Weights of a small GPT-style language model, trained from scratch on English Wikipedia.
Size: 8 layers, 66.7M parameters.
Architecture: LayerNorm before each block, rotary positions, tied embeddings.
Training: a variant of Adam for these matrices, 533M tokens, 8136 steps.
MLP neurons of a small language model. Each row is named by its layer, matrix (up: input weights) and neuron, and shows model dimensions 170-265. Each number is 500 + 25 x the weight over its row's rms, rounded and kept within 0 to 999. Numbers have three digits each.
A block is one neuron, or neurons of one layer that tend to fire together. After each block is what it responds to, as a language model described it from the Wikipedia text at the highest values.

L4.up91:495507501511499469501517499476510484536472477515517532497493481505450505496512470488495463462471539472484489507439495509499504463524467512495493515516440558542551497503466457522497535467536468532459533462495562505487543551496485514501515504524472508484445501470452477493556460517506518502
L4.up889:498471485487518501493521486472519485501498501507524521493504508501474495510498524486477521484489535450502452488489473553491469502500415485472499507506476526537532474517476513490526522471515507509454497508500519470493513516535496499536476489506562540506513499439487475500490462516489489505
L4.up1458:546472462505476531523534522506542507488493468494529546500536473516497527529510475456520472503532522481490465503482499528453497501461477491497518476553492538516491482488472520478521489527530461471453514481517560493488532479517523504455522502502488553478511498502463474511532480502507518507
L4.up1489:536489502501486511466492471493481534534511500481503504511515444541512482526523482472503511522479520493483508465490455565511461490498498495491505451485463518533517520462473508479500511421490506541449476504505488537460549521468516507478480462472498497524453504473509439459514472516496517524
L4.up2512:503510532513518469493547456495490487550494495522555476501501516533469488538514470505477520538493436515475489480506511473509475503536456493491494475508500520540524500496490530487527507451535507499513483503468527515460535469505515477535465511492532530453485465473471504498459521542529537485
L4.up2531:528478474512498490499558570478510508509562538498569508519520491508482484466510490501512537492468508473531530502437521520477470476530424506533485494513499483502531478534505461484494486490478488516496484490515506520513571469551481529485491484489515533491521510489498451529482456500433519509
L4.up2847:485495453528515485509497503484472499495487484540498541523515532504472487452536487486512506451495487552462496499511516552479474495482492486492461471511505489492509526472522510474499476517504523495482487547497535508477541533497460445507495501494553519523526493454491493506543502518526513528
L4.up3131:467452468496509474486546503486479474481530536515520504491497458520488471470479495465478540486525523491506450505537499511513506508514419520522472499522458500508489507447478466500497518487480473503478509519528546442531531499518453473496470518494520503429520464499500493498479486521555491533
Description: Tokens right after a given name or title that continue a person's name, such as the surname pieces Re, Bro, Maj, and "by" after Preceded/Succeeded in office boxes.

L2.up346:502477489474509475495518496487512463510507553510509503514478491495456463434529513541523499503534472510520467468543489507481505498531537477530513502527508518499467494504491522502532567502519507507521507557509490524555496512495502516491546480496521527495505476515475461483544490520481486505
L2.up717:506516455492519431556505502507501494508450532475549521518495494490461509502495501481515501506536496482500497503508501523449482496522502509508519493534480510488476497514508489519517509473540533473509520516514510482482499510479503490483528493519519533465480493486489537519531486473505500505
L2.up1449:524438477447517482538517511480548485495493475537534515566505526504502500509480484467507540484545516488494510478560495505469481522488493503496489476534497526477551502505534543450517476479566521480508510491489491489480496502499473520470547438498526563431490505523453427452526511492510507479
L2.up1656:521476487480523488485505530456461487508537519522480525521522510539473478529521473475491495508512498531492510466473494492511473457458474515513485478469532511512526485487486489469545531477517478510489522490524509465490518489543500493503524484463505517516462484517473504525512489517512439533
L2.up2355:506501522552451442551545498515471526516493491503492519494509504512501496499493516478499480487498498500479493474471489499496470458498518531548493468475510507501498498504505478501511466471539480494464537505522510487470483475519502469479543463473503548487461517495516486492507508484507503549
L2.up2771:526506475528503446483519501488483500503534498506526515496512450539491499458536502468499471511513494508490457478482479503450467463467504551548458471480480495487483496476461456467487482506494492515479543515513492432462520473536511514477533463471486543494485505510492492480501504505496499521
L2.up2949:497509472496516478486499525442485498492522536509477535515499524548453461499494530463511498507543533499491515473480463517540485460457477506511487493476518522512500481459520482475499495454525498507498526474491499436487497471525480522491512454463475515504477511521495507531506477534489454532
L2.up3591:478507480505558481553523481466496488530535498524507522534482483486464490461477496478499462504535512464543478526521508491528512375482523546492493486474496478463496514519458451503494543507506483524479522546463514471513505517498498497504512467506485535496477513514489495478508501455532466507
Description: The last digit of four-digit years after a split-off prefix like 200, 195 or 201, as in "in 2009", "born 1949", "(1988)".

L5.up21:503497506514482497509523500451495494473483509478518458519547510538493464476531488480502466484486504492504509518519529517535445476481475480517479492511454544507485476447474528478508453483501457550470520478511522482496521450527541483503538490507490518498448448489493488454494477508547504521
Description: The token right after a person's first name, usually the start of the surname, in lists, tables and headings: Olaf It(tenbach), Tomasz Sa(łaciński), Vladimir Gud(ev).

L2.up354:499480511521502518479528508507443515483513557509489516530469444531498515499569511481513522464490510507531494464466466509513461489518494511559476540454508504521516514472455475441551551494493467490495491505528490476513517486561471457509508477461485490471540481518476438516536496513482459507
L2.up384:473487507523494454481512483520456519533512552473480509516513499495500487515484495496534495515502431470512516479470497500515484511543524501516510495460509524475467484501514491472536565444529509481491507517515496481486502496453517496497486490466485488487518472524530531518537523557484561526
L2.up2370:525501510514548502537509500510466540489558502475479503484542458529496504472512497483491475497493478482514522502461480538528493503499519496540496519413487510519511499496446452445536530516519484515491518473513469499470529484554505448500500489443505473502515504529516473533516473545490500543
L2.up2728:529485543488460501533478473501498529527528525477499508523519501539516503485550540472546540467488494475494475510488503516516501485477473477522490516459500527523467474468487445525508524526474475476512512470485488504499498506520490454473481486503501552507521490500482506471486486493481504495
L2.up3007:551483479504500510507526497515506518508531504509554493517528483516501482467487504487464489530498474466518556488463494555532458512483529559513464489481535509527498491488460479510514539514539524497533512504540495482509477474520481481497490490470524480482538485555470495521498483495496510508
L2.up3077:549460501514521477515504493533500509498532513504510518520502482524521513512501467476509484475542515462508486473503514540506480486514473490538491501490485547485490484442458460490523494501507462512472492474529462474528527496514482479490505471476493526482478504493467488533505475520495508538
L2.up3196:476503522471484484558485559517508491470563470519518493458517506494542530491520524471510503502535474511497531516496473525493448483553505490482512514512540456543527486541510468477501514501490545471472467528532461483518514488484526481485487484526492505507514499489504461544526480504509445519
L2.up3300:521498515527489485490497491515533538461480496534496478513462509498474495507524487477495440493481512482491516497464515548524436508507486487490520491499483542510486534529498484502505521484489474555504476537552455458507527446510486463507526486486508532505476492504429464520493472520491508517
Description: Plural nouns or their final -s/-ers piece, mostly collective or institutional groups, e.g. teams, councils, mourners, companies, families, plus some -s verbs.

L4.up868:519483496496517490485506487459461490511485525509502501525517481516510437481520519531465503532520479492505469455479510520476518496499517461537475485498525516502500535483451509490526542469491508483475503522526452454516539465477472514479474456506475537500533501515524520495509465470501517477
L4.up1308:482517500458540514464476513481451514483481473521509506448489489517467494474495535502533487510512459514474526481511453575505495498490516482464497493505534494495512534464510481477489487497548494478502506533546500513493484471508504528487509549498516475527519509476498500503485505512490470514
L4.up1422:478488475491525478492508530492541502437497471509549500488538514515489501463481481497535439520440513481484454486467506524470496506490538524513527495507534524515476522436543517480514493520527508496511519459578514533503506487494504492468504495502570505478495534509517433472553547525547493520
L4.up2029:485480538540531495515508521469503490495537527520493528504510504507528500487510509496465468451519537497513513493522457536505506480490526493488537489558501509563526459519512474484544502485512482485535500547485493440496538526491522552491515474519517494463482478457450496501522541506511493504
L4.up2652:493535482476507470492530512483469479476547500483529522508571545471479493482485524517509476534520479546509472490556496577521495470488493528479497484479480490512554506490502496509497506473521455468452503470492489533511501507519527486487547520476550458491519488538502488504494521490505495520
L4.up2966:485473517503551469475505504483493481532522507454497529552526479479508500496459501544553499506506468528506468480503472484476501460490501516536469474480532493521494495527517495532496535494516496485480487558518507546501512506497538513522499481514482497513527505488530433495495458504515513475
L4.up3801:523511484465521471536482475487458501513518511486478491522501458525488489469486526500487520505524554484495502471500440514507428473541497519486511533489519514415542530518506506482494514428539511500521465507488463481496449498513477472515510479494507471482516507498516480449493516526478459514
L4.up3981:459499508473527488514501524519453508508475473521587459510532524480465503480462539512509497499527493515493562499532471510458506493511505515522518494514530511499533507459475496498510520479542502494513496528548501489533499451448481528485462494545554511494495507487507434468561517511520444526
Description: Final digit or century-decade piece of four-digit years, especially a period's start year after "between" or "from", e.g. 186|4, 198|6, 200|5.

L5.up2496:533526489509507540536496510420517497529535519501514502488488453506492538496511485502483497518543511519498510478505484493528456476502510517462507469509487512461537558516497526502546510476530490514478527547485484479491552538423455515435525451465507485503501478559507494528504500492501479526
Description: Final year digit or "the"/nationality word opening a named competition, election, season or body, e.g. 201'3' NCAA, 194'8'–49, to the EEOC.

L2.up593:509529495542465462496541518503465514498519501501507514479513527503494492513516506504492463504507507450504511519488516525489490534489487507508493533515476504534514491521466497521512480517482494529451564496514527512533505486495534505472472440496546500477478481501522517474478490482530543492
L2.up753:544475491508502495475540456478479487529485487491568503516530497518507530499492488478506505494549500462481482462522517508505484513487473528495477466507485536484471535505505540494481535458528502465500509508524534462515551494503473473490518492482508514473498476474463501509504463485515527509
L2.up1337:484484507514481451509536495455451508510491487512491526507532497511447522491521476464496473532503550464494512513516463484529492517479516518471490504465443511485508496516521501501545486483487488535467515455563517511448506489508513529510550446452503475476519494503497495468516510516520547500
L2.up1705:502487515511509487498508512485465520541490587493476500487537506555445502474521520485514488507526519491489493492485518530507472514495533521520508489499457518513454512502467505524520501510483472511524528496499504498519491450493452532491502467498506480489496504513488525496510507529504507529
L2.up1756:527497487523527494508546498497499500522483488511489484509501508503478503519486525484512471524561505475493515441533460528519492494513467535530451496464491533481509442474511485557488497540506453516483473483515527492539496483539482505495498495470516476480501497499544497551485479483532487508
L2.up2186:471517488502470488500524528461487529473497474508532497461492540507460524483491525496474464498471535494510492475501529473507503518481481509486512481522496489503491484502535479493491469493518479481432548474556530497515492462528496501437481452509486507488481513479477478467522507494563480466
L2.up2207:509540521514483513503549518488412525524509481525514488465535438495432505501518492496479472537536523501467524476464480509509451504458522510483491450529477473482482522495517532478517466480513464521518505500513547504452553489490508523501524514498511483492498509506534547530502481507510507525
L2.up3016:528507463503486479529545513507473495506511483497510433482520536518486486510509509522478475518489496462510522455467457531514463484510482551524491486514506477496503484505470513535481484523513487483504566526536524505508476484486466540528468465478471456497520538495484492460486525495554517513
Description: The first subword piece of an uncommon proper name, mostly surnames in tables or cast and roster lists, e.g. Ch(illy), M(amedov), Ob(ispo).